config = dict(
    num_hidden_layers=10,
    hidden_size=704,
    num_attention_heads=11,
    num_key_value_heads=1,
    head_dim=64,
    intermediate_size=1856,
    vocab_size=32000,
    hidden_act='swiglu',
    norm='rmsnorm',
    norm_place='pre',
    norm_eps=1e-05,
    positions='rope',
    rope_theta=56200.0,
    rope_fraction=1.0,
    qk_norm=False,
    attn_scale=0.125,
    bias='none',
    tie_word_embeddings=True,
    parallel_block=True,
    extras=['capped logits'],
    init='uniform',
    init_std_qkv=0.0165,
    init_std_o=0.00369,
    init_std_up=0.0165,
    init_std_down=0.00227,
    optimizer='adamw',
    learning_rate=0.000536,
    beta1=0.9,
    beta2=0.95,
    weight_decay=0.084,
    lr_head=0.0132,
    max_grad_norm=0.5,
    warmup_steps=350,
    schedule='wsd',
    decay_fraction=0.591,
    decay_shape='linear',
    final_lr_fraction=0.0,
    batch_tokens=[65536, 131072],
    max_seq_len=512,
    doc_mask=False,
    train_tokens=1799000000,
    max_steps=18516,
    dataset='wikipedia_en',
)
MLP neurons of a small language model. Each row is named by its layer, matrix (down: output weights) and neuron, and shows model dimensions 234-468. Each number is 128 + 32 x the weight over its row's rms, rounded and kept within 0 to 255. Numbers have three digits each. A neuron's up and down rows have the sign that makes its largest values positive.
A block is one neuron, or neurons of one layer that tend to fire together. After each block is what it responds to, as a language model described it from the Wikipedia text at the highest values.

L5.down279:108199108126106155117152124135124142139166183118146136141086131132139100124148091048149088087092131100086138105125142120149104061119136085194159104076104135114139157101112110077124132145119131105072110143130165141162109102157140165118128082108190153205151076124097120157133171145193086190109119173116091064080146115168161121128201078157142152153114200108104137090172145085112163094145150096174112106140155139133137114103071113148084196149083099112057064171134132169165153097103101112183096121152106138099157146102157169146090187122140191175115153122120122104150159091189122213128120114138108120147113145118108110114119137159093143123065126129074135075150085083092129147165109140080138062082181152090114140
L5.down306:119169172174110109100102113135182076129129141131177067088159148102136130117173100127074125137116090161123169136094096165113149105167087127082216113124132142116175168140129095149104139106139050123098128143157148141113156143144126163157125195174124115089126115154117083143107201116140131131119165154082140061132100140123143108192097107120144080175132139102059158137144105145122133165213125099116098093124127116155123114103091160142162124141111133126124138175156097093127162127133124108151120111146124128151182181156080158130165153197105098128178172112149149153131157061142104155096084118083062108151148143133117108166117146101114107176123144095148143142163127114133164174149103147196086124119140172127171144
L5.down437:113094085096119153143134092124145155186112104094118131145081045176137133166171142150097110159113135113095136184103197156087109147136169160120129196156134127138161183156147130122059154125098140153137154153160118027144109138150136128185087129158175129113000080162136136180081081141160138122133148150089120144080090105145116191133181147096134167144123071147132110096131094175151189060100137144086152085109047144150174194134112160156138107105129106127112115161120124170097181100154124125149149121062065101163169180066130162110152138111175143150146093154145131146140100148086117138203158133150091130089102154101151092075092061155196140119159110115122128097134113133098168077118106117194167148135107163154128122
L5.down538:141133116096067098122071119158089170130071153119083182137138149101153149078122137064109104136149086156113127113094067069136154087154135122166094156161143127070079184122126101143108108062192088090173063160124163079167151098147084125110129097115080177145100089099128149144162160115140064130171071157087145115136101137135048124073160131127096102144133154126146137124160216185126123136145122103079142156113131115103137122077077119137115140186174126127085190124125137121101094221131145057128086170110096137086116115172139132088071181097128165093099132132080139121138133121116142147171105077092146076122123093152120129094071151098177127101133108180106176113113140128131146079144134164106102136123129120126106120
L5.down607:125082079165080107069102124123139132149091097106124185148105151122202104146124100162089153107182096047146107078140075146090117102187160093113089122051112123147160128125154076135134127104127112122145093122116126146147105182144081100112132091122137135210036139116154134104130070124115058150092144142095127135146093159122174172130076156090139104127119181126171161160130149087139110096102119157143163147109071163171172124137054125154115125127064104131082118089141088109124110132147110168137116093123143146130085110100121152167113069111130108081088150112089144140106104076107118074065157128141132175090156129132071107128090070128119116137122141080131157151101142162189147167080144133142109145080125139115192153
L5.down657:114123108123141164095133111138057151123171151124085152127125143110125148111161136112164130085143117111126110158142138130082084102099137142101116091166121094104129149105160148108152139118127172079176119134156151161183161094154137153072143115143139075119175056068147123115151098079100133178094174188157156159148142135122156113143167075116147099100155030142112118132200110159170148093123179136161106104153097129135120169145123152182126104143147146107118139102124136091164167092161075114113130116109149121073113046098149158118145174161121174093110095153124142100102137166119214100165091114130115120147169098122073127113074094077066134135165133154080164164161145160117139113142115162165135122157093252097107099
L5.down683:150115121106168095112170105151106119107132120201186117169121080053152180121056168159166102097191110158140185081123132122166111113141133104170160119082150127121138120112151083153073147081120086131128104096117097110193144142161113132101142069122104155112149105102141145161135187104109107070122106150159123084159113146135118130098135144127149132102107101184093115179139137104106127116132126174145116153129125137086117117086142099115118124091156111152072114156147096090118139146101169138159094063099127147063103146104114149081117241097166137157135143123060177161143172125121115133131124129120094142102157134110105050139072159117109156077118108126182141116142043131117167131135151123109150120145137180103121151
L5.down718:157130150167142144109146128160149116104136126169076128163081153126166121116116153084095115121145119180096125130099131149083103127142126081173182122147129102142131170151160119135051130112138027100070140079090088183171129048148122163148148152125186099120087119104088083169107132096181105078106144086050108138154094150145071157077122164178119138160081000128154094093152135164144157098178095148093111161116093147112155145112106134156096109104138077128156130142126139096134107095100110103141124145070140098128133109108146137147100133154160118129079130151123206099146147127094098116158219153130131173133157094135090157170196086149149108112190118103155127113131120164122085152139109178159127117127121150127120124
L5.down795:129117087101088133130148096124135146203138105116112102141130165085131114159163171151147120107093141133132110075152146076132117113089110111095162128074115134166159138124108169159133088172083172118094145104099117153095151125154202133112117119089145076133074148153123140101104151145105134118167102111082137172162120168163136142158133131186106149096129000132155163092133145131138160153205114125134199105157114174118139090127130114130111175100112108141124107128089103124042136119188206079164128151134148177158122146122101161117133127124118061132065171122165172127111119140086145118108146166116113110144109111088138097078101173119153172116180080183113146117169099146135128163113087122158146139121172101127148137
L5.down798:088145129085105133208117142109196168103113124156136175154122175160105082140099086107152164127131125119175124100133179112162155119095093127133154168155136136123110114168149105157148097080096080104103147122135129111214077155172105162100139104094119110123142192141123167116142092137093142161086166134098103081136142169079079160089071136122159123112128143155144102135150162182098154114239138130136185140143130129112145095178119204163123110136148173140110176127127080100070198099096085141110072127057114206120109125179075107104130089110093130140129124161099123154070129141167095052196097148095163197170121169144141069110089195126162098133180145088153159096112078136112144107129130156123122118116111105169124097
L5.down808:109101200188232157123158171163093182098063089121127169144137128093132099128145131163162069110098159096081153097125176118121067185104190125154163170178173160184184093140109110112096153133106106104128162100149157102160074125147170143175120087125079151131148076136114130148082185177175132116137121116134142142062137120136087130120102084160164140113123094123138123118182143125169096158146075124083145116104136094133141169099162113138131148113160165159143133128121133123105210117103118119118099150129174178145212162185126117085141090131105097164139126105137160086132102128092109133170086096077127117145130072238071125129091105088186221117146088100160157094136072103170126129122125141131149093115105142080094147
L5.down1108:129151116096118066153158146177192123102145114153195113071073151112165085146067126127166174145108148134103133096086137151134132117135155117121177123085107133128114112154137084139128176104123125125125161138137136104079180095097145091093122121088155093147114196103044145184128166157104101159106127062122161044128141155142099106165153169081193149120108001141083239176149140165118176117192131133087153075113090145138152098168178114148195155133145176143122134147129074115173142100163113091102107127150104108167090163097163170121073155137148159150126088118099110194107158113177138138120134126171100158177120121140182118116152160123129184182186099129130111084097157141146166147121133107193060141112129177120112147
L5.down1123:084177169138179093135155114145113112067129105121170076132141097095156099146110119143167112164091140128158098169094121162142144055154080092146145122140081122118127096108109124164155152179105144184102128149100125198097149119107165104148108138167135119092156123118138132146142103070112090085103113132153167116122132138162187159136107188096104107073178065125160149166081142086128113131140080173184081067091142107120111125146133113097072115205142175149122132227152118114080180114126186158097120082164133129125158140151156170054151083113102148141162106146147106169137083081119164129153109145147053142106186157084109160140114138160124095147125043149131068146161093075083099107090098145063025159117090161124134121
L5.down1374:109115145142105090095149152097124136189134161126076134159146123098122120146142128160111142177101109133143139139168162089128114190154153134128139096149087117131160177140106106134165095158131158140072117149109113120059158104173147116138145155125103095139140159163147105158134126116118135102175115115151138141091113084143136098140140108138168114145107037119126058093108127150057105121191091094069153151129151111135124072114158107118124127112088108148093174082116104079082190134131130083076108137142084145133204171158133108118159104161216143124129102172155141143095123079112099099098123139119103117131165187160131122124143151171101053162080098099133189111115167106160156143121090135163085123138102128120158132
L5.down1709:132116106082111203079105138145196120155130176167071119108118076159126094162066066103161136092131188098171151159123182138088124092089107168133168137144115123141130073120140173072154093148081115140100047068133121098085107125148158116155097124115148112106124147185126096134131169179131155109207133135133120161150107128139154139134107118117086150210137000113148106098168106173178119112098171111140109076132136103107167135136128113081136104144115138152149071126074042165093178157145142142110141174125138116159144136059138149089171169175120095054114096126143129154129123070099100079117139134085161167159129134130120136131132179104123110059114136087090111064178088111152090076122097107153200119162131125111076123
L5.down1743:100131130148151147080117147078103123100142109146145133118110105107108134097142147178178173131143116110129195108133149179159106130152159082147195104146135189114131150056134144173092083143132173120125128093119138160141152141174134131190127131178156145115075128116129166097181139070114141062122115161160100109153164110108119178096151136156135109132117150141154110150161150137105126146073027088091096152117114129160172135081091120167138118152093136159132183167154157109090136113124055135167060093068145159134126165140094118108163155087092153088163114111129163138159182137124163161131201118139114127087135104111093118111195110134127122101086152117143076080193142082121120126176083107077092168116155134113129140
Responds to: Mid-word stems before suffixes. Word-piece stems, often verbs, inside a word whose suffix follows, e.g. ab-duct-ed, Come-s, Walk-ed, Feel-ing, especially in song titles.

L4.down188:055140131085142116053152137149107075152093201125091182140127137189124116136165107129119124106184095148097115103148162131142101097133193133127084138143159132084123162088178165145145219125101130072081117139154139117112133105141141122111103124094054164151143129163042088106129102106113124140123098159129139153160128061144132151159175130160184179107139175122098160083125088147111089097104068151138134105107110112140099106138074091190145092142092177111073135098130095098122140113124101141126199110132124046109100138131134111145129109092115118103151147123151138079104089096088112118119110098136127141195155164121121122145159127150152146179128080135098147156181145215092186134115129174174144172152101100154118148
Responds to: Apostrophe in possessives and contractions. Apostrophe marks directly after a word, mostly possessive 's and contractions, such as village's, Women's, isn't, I'll.

L3.down174:125175198112107116154129171119107106117139098151159108116180115181096159127139161096096107121109097154108153110136110110043152070116106106110090060122145097200174136122112143125136164118115121146109135100177142113141096128116144155119126109081198133130197064128139086163127062123104148109072133141164157073115112095107098141068142089168107117111094043085174095103117119147120135139160084094107135107107116131129152168170134134104116092163141141147144041133106117172091161130133155081082093122155173135095126076102123124132145178132100150117083133149187156100133132116064087090145091088168087113072129130081117132109137134083184091144201134043140130139212098166125050160151108165120102125102144195156217116
L3.down1273:167087135116126110071177150065140100115147104153140185126176125071114191115148169082119132111130120142129121105130081113069138126166118174140124123139094180107121075078092146172141094123086152086136164127076128134166135081108166154145148155109186119090164133129084170136181125084144098055125211142059141077180193116113102046154119115149131097138172137104164153090144192126122112107131202098159163115121134150097132138144196088089072113178148156132118042111124084148126171117126123093139053126171097175038134079154139094162113146181104101110161108110107122123089161162150155143105178130130096141142110154094143087110120122126111054137163108142150148169119105147138177168158144105135114131125133137120118124
L3.down1518:113116088111102100174134100149140183178106123072037192164099100112147200087094102186098040149182092166162150186150116174131094112152184118124100102120154135155116147150134133159120115134117080141201182079140134142124075183096101163129151127153165142114166104116159172088159113136176121140109171110105175115152197117081151116200124114171177064130185123185131150152194147139119147104157161134156139001115125143180162135058143142159121132095114146141145123084099109197149104144136152158050147126135185132089095095142144106129082144167138129103091107142110140056090170116100153108132172131103134155099092157158146101155088139147084142136140123117127247125133104150147134125115135143128056099119128129150110122
L3.down1785:185137131182184135125107162095167130128163089114137164169061116154115115158146112059140088137108052149124091106107130126098177114144097153093090138168118143143097083102118155199170101131094158128155125133129127146154130133152160140195133142048077120120148114083114074082177130086144131108116112060087135058194142121143083081089091201142163126144109074098077131107110129109133114183135100091099184150100091131076105169162124131126131201101129110119099155079160094134163097145149152105118096103164114131119120070172102137175105123153173135091150113110116080101132141106074111087128145111124144164091179110137149096103129071096183161170180149148101197151122141107131193123109160116094130145103107133122125163
Responds to: Main action verbs. Main verbs right after a subject or "to", often verbs of departure or outcome in plot summaries and bios, like leave, flee, moved, won.

L4.down1746:163126141136079173067069148159091171125115077121129179166067111125132164088116144138169145128179107142085097186071079122105134114159107136129199139075105142130152151067146117109146119131173128091151124104073172119103104162148080142114124074175080114090164133164115127103103121152135149189103118101140127146122167141152123078096136122130143149131168012173114148129098164108175151096148150140134114068204136153103095126142114149136172167126161170155078082142112119098121085126173149130090108139123103144057120095146102203093142159158133139145070093095113159182124124117134090126146099128088101106160164109090124082177123159119126092146143089080133120139148150133093058127119126143141139099125059099154084159
Responds to: Inside multi-word titles. Words partway through multi-word proper titles (songs, films, works, organizations), e.g. "Let It Be Me", "I'll Be Home", The Lion King, Turtle's.

L5.down57:155133151078116118172139143078157195097155076148138135102184102175092190124158159076089078081109116125166099184104096090122111090136133158135136159114178101141148107093135160131180162149166117123167108144057156154123100104161130145125155126137104064154171138127083189210101088160116120074144166096134085084104122107144103149203135165132136113103095206172142127123140192118149048137143101157130114123139126137152124097147109099134109124121146111117088154096177133096167066122115147090121167160158105148082209147149125118149122156124160140096135167077149161167149110114206125161149120068167145143121151143104174143163146172167145093137078116119047108116136114065181157128159156129123102171098109149133135071
L5.down236:068092115138073131145151119179073051117139214119113149127158046138048111163102114154099156149075106111080065128108109136104036100111139127138158127128139131108075112125143096186106123119154167143148111107145112151103081113097131171120100093173189120151054066133155173145162129149109191175118125095188130127151222139137146114140144125083110201126105170141141148141110151162104142163083134114136112053154140096144134125157150164082121071167103160076160147127137120222086169093160137109100136127146168131127098192112137105109094103069083184099133098124121100154099121076150092091147144139081139117064152180110119131071128150086188088086118131173108137087134140142136133151115082092167124185079083135172129127
L5.down273:128158160125077147064102200125104137179109148102101100183130158069134083115160092109147124152140124105125075103111138066139110111105137103132119178124116137141143166139121138109135131118145085188151112156102097148143128152159154083172133132108123177165086141193138114114072192147125144152153115199084162140143115057089087148141121140072135165108167198072123087124198106121101145134175132087137114145155142100151108111168116125140109131121091140156076133093167097131165163128151068112168117148133120124159128128098111136135121129144106117158073120110158139127115062112138130102141163099167172160124149093161126137116115065174161047117159088102101129069154121111110103122085130143144197122159094184156136130
L5.down336:109166105126099095122122125108150138158121122094085094170154111088141115090144091119132132124094122138192141144096150112078183148183137164144118152113111052103107096099131106132068135055116101164128095155100135160140195116175052131136103115123117090068159158154086170177061062144163111106064174159150137112101133178058129132175176147141104073089103208173125101102111171113144076126121131113097122101166130114153104091108096106167204133134137154126175176181140155102129158184071141111199180136185120080066189147093123157134099080122128110160173132143125154122118113184126103142156124140121148098140094115123148094095172135077150116125103038115114108118132144153168119072174121122165117151104143084089115100
L5.down427:134132149168118085199151070056097107078095095110133130077141105101152135096171094139063133121112092126076093154164142158139088126133146100078067153142133122150115145141148164130127161173130149153089092121148092114182099121095090134107139136149096154136168113084141129123148149129136119111141142127128112100148130122149165094150159135104128083146198248094125108088134192128060136133113148093134147163063153103047150105123130142138120123100139111137088132133125123089136148143099116136071092142161104169140159187132107117105117076113136181078158117168077118117095164146133144138056144122157105153094124138182180137111141179123181110169150137097133156080181133163136166189078163170108102146167088173146114096
L5.down429:115145190147180130177142104142163097143114127118149072119143067148185099074145154110125104165099109133114184172144146169109123091111139105148089119151065117137180158118120065095169125138104085145176125169075159132096099106122133085166116172153133117178111104113176080114124133115166153178148090099079126121103113098149104086103137141127143074144115206142129112122090126134107053159112148088090048153116111115125122155125155120100129152099143145098109117179191140126118134147144067125143138077157148100106189131160162137142096111131123127123193144171122137135180155118090075111097063124154120140121126156085139076082094087131061073140114139121163103163095089155112079131189181166158104147168150113126144126
L5.down654:125146073111129101148129072128103109098153175104094137095123106124179106179085152104100110086164180092151087107153132159087148086069153153130123138154196151131112119105087116085145167066149095115123172079156073097053116123100056069125128133160122146111171090145155152124127147136157176146173178104107108078197151084117150123147148162146081188145139013115134116130139124144145142137123113191128085125127122119110091136100112166110076111120132209121127126163094147191143145147137064116107137178121113096149086091120161128055130132104151136144187082169127154134097077106086117096196069081105112167045096135146120173071131120148117122122104133151119125107120204104098146170180144158192109081137146156138119188
L5.down706:126181062133114135189140138112148135135139127126093098162148139120181123080142123158126073098079169155131119079225089148045125065146177110161130061082143171122125127138096123111131110132093196074185126125167090195093148079104135154111147085094133075141105128124081107153101163146056170170090125119094146155096121106111136127087149203088152174138120114115157131126129119142183141131152155122131133201099061141149157142122149141119100131112128202133135104102113103099150144152112064180144203130161122111146115120173147118137147117112113167167176113162194115148176095077074194111096075119110017060061144144168146145138176110097163194075132152084097078149131113112114144095092118145111171046145108136127138155
L5.down886:095109139065177140179143097143128130204109140124126052121145082034168085157109114179161119152156143111100128082037140124164140133166143151155110113113158138142098162100127136126121147177163143206177136168128137132143096127108086091147106120124167147100128163141115157115083083108091093042146161123175123131134111115168134142081138114093120145164128141212118102096136116096097048092131129073104141133131078119085146110133160088147154135108143124155137127126136111110089192143145129112075101119129148140050135105109131113114104132090172206119091141143117191144151115166150121105117067158159122171112152116111157143125162149094151068145182156066073172149173116156107118141048088123074099118134161139098144118
L5.down897:155130161102110143066151092131138156086089144051146115127102089109121113117138130112113148174095101150136122135117107155111140147147161186196140125121167155072066151101124141135083106114127117129111142071058058152183105077122179102079208146209047174102179140119183132082132140146169136116111090136086124095139141104113102084117150110166153129067197143143127186104122120100111199171111161134128127156139090100082097179132112164172117120076094155132130151189105177163132152106140126211105116106083105151131201158134121090124117136134124094127182065083161134132139068106126073133184068090085104118135155143166153088134140042115153160104108118109095152124104095096132122139116123164153117143139097082166152133
L5.down1098:119101128055086141152139124113165142135186104094131152142171124136127145115152113144099132116119137199138153138097170109126137101147128133131134141128088095201139131124192094116137100117160148137136127103115128082075139095119103103136144174178096119084103156177205128190125124065144080091140114161134126007154178067088129094136067166128122163087121070103070135102097085109145106188120057099113166139146088124185090163126151100183122159082112130162145154101130104157105107127091147083157163123109179166160108185143069153141122110102122096159137102136132129195165116133110059067165170107134132138138107088054107100144123069131114133141139161059089083145113096174156188117133122141130174167093141178095163119
L5.down1100:132116105079085123115126128128097133115113075169110115091150129153077147103139158118175105111168053115128121151197161113172148136174111099127123126128133128125159143039136132139078169127116114138154146093163107098140180107070108128149104104087081126141055069158166108084101143139133107065117151119200151082074109118137122156109152066133063140174142018109126100122132063111063132083123104182084176138088117106098142136156130089153100075129137071152106106051092100161175127110076138114097103132127157143119084143160073119122135149087119107095114166159164123167100183140123099111112132135137144080162172129169160123125125166029177144121137126125201171128114113188097142143149075149178131146056155189099125102
L5.down1332:126105172159119058113143091126075136058121104187126133122097130101112118132075123099140147123156116167116147140113136177147116113082084148121125175177161118161113115122182129138114180097126142103171091103162127175117087212150103124142103106105146153205113118124115139073182110100168119164028099103084107122101130105063124073161107107125105161131161143084082149133179145095112163105118088103127141090143123119160153111156089205113149122123105095111160167130104151122093123122146204071101108105108127124164114098166096079054092168099095135171072122143088136183117105164077144105125123113121101080169092114152183091134132176115104197128052123148112124087184133129172088166163093120109104127150137095084134111
L5.down1379:125094151117172089091137084096189088132093167098112099152167146110127086170079111192159144149135140103177131139127115186158157107152194096129090088130170105078110095113131141123123063120110087076100060133104139208116129103103128130128161093150129132185249162109103101114090192122158198070148120108144130156161120124014125098045141173093189122078121193164102072148152178104107063107101134199131140152136137140181121148134127116177137148141163112128104067140130139163119112106139120113180138134159146091117119143121149108112154110067111147119104134143175132112139094136120147101132135170159147115129147186123167077120087075162172134191099152144112218098098162159108109107192133117185072168177116191145120122
L5.down1736:134129129153158141160120116096120092186108163125124116052136143106134155135091111185135117168096136109178077114156101157115135076168060092147179163092104122079134065120093134074187071149110118137116167111148168111089182095158207168088111123081147097151110127129131127157135119168135146110125052194091118098184131152124186120112092133117120120137140055172052136178143141095063119093086150097158152167107142151102151108136157116199097118149121140160105120191163103159073103197122121138102109134187140129153118128160116129147128127170136123193115153130156173063134102164147043143158111125128110079121098138074135138121123121180144112125095161073098201099116160143075111103143098162129100162093124144112107168
L5.down1815:098132112115134113117123131131108114120130129097035098147145096105105085159133110156131164105075090118158118165088113084242156143111150122155135145123085137098120187152131134154144061220030104128114137185130121123152127116122149126095179099191126132144098072123136112105096142129102115128076153123162116070162125096091076112109107148143052097150142167137120134112110106124024102141179117096050165124151128107154155106109123081133149122100161132106110166123148160150116137168165102070093134150124172180134082118143153123082077110143134087150138161157154131192126113085135104090122123101094136117138156135111078144156111067146144084080164112174151205124118135114094121043191092072172073168136118150041120119
Responds to: Suffix-preceding punctuation. Punctuation directly after a word and before a suffix, strongest for the ( in table headers like Writer(s), Spouse(s), Nominee(s), also possessive/contraction apostrophes (women's, it's, they'll).

L3.down465:104143173153085112114138074093120165125134133126110106171163198107191114129122143133185169100130121114175133148126077158178126102097149139122178096130115097093135076138144097136086155105137146106158137093169126119117127147179128095101149112167143113109087138149122135131099099180116104135084100149169146110148112146079100118151160118149145139099131113161078130179120113124148166093118138168157124115067067137125138169149147145153193151096090121146159119096107128238127143123152130131145129118111171154116150137137153132135144120159157107126133162116143116127134145175118186157112175110093150094138087131190095128136224089116143170135145136169127075154171068166183117138132161100131075155152151109091112161
L3.down805:154110139122094074149163136164145140143093097189159201145184120156124042078133093123112158095162112145102096139169086117137140137064153104094163167093125129121114163142119156079109128124073091158127175173112131152163089145144131146115136094116135124130120119094149111081148156135174110088129183143200136143124221102172129073154125133118167118108140213160095093145082135069144174091147134082155098102154129157129087127144086133156098153093151163144063089125156139154143142172134147110121107136116133189156123186084180089115081173154104111089135094116137109175113101116127058171109077144160102153102118139127062162166125072105131129153130157085119067175090077140136171100145137110097178133153096128131135081
L3.down1108:158160122138095125151129097070085133077162090152123122166098089135113126126083135190124128123197157064091087100075113138140161146166046145127161142100135124135117102161110114114102096135122147159110115124086118144141142107145114123122167149150098157089221169138158150190043118126080114068124099181104112117122154136128143122128049088086155073124133162196138169112074161163119144165128144115163101177135087094175187131151113099175115146123127142077165091152096135099175109117080042141118108098090173148200114202131138136130078118100094118095129112098122133129125137129172139146126132161142099138143066099116138113137087103088143120063124080078094068134116098168082124150086110137120138146172134138123066135
L3.down1224:141154048147120149108112116119106145142154118156115136158142109104159127103096134146170094097149123168213121123079098147131099133104098114193095140098160097054098094161152110139161110091108146151149079141108115150000140177093154238129186118166158140120116128108078095145116164151129201125160127182137134164132103130089127019163169157127148077142121179108166104117127139125142159125148149099142096125113138135124087117194119102159100189076114137112107087114091116083080078155131148108131112129158189121186139137121150120146080125152132161103127167132101165095111109092146167100134102117107163078149098148142099167112150125132114109150100119070053229103134072133135111088153122085114117213137117052112084158
Responds to: Structured-data field separators. Delimiters between items in tables, infoboxes and lists, such as pipes between column headers, colons after field labels, and commas or and between listed entries.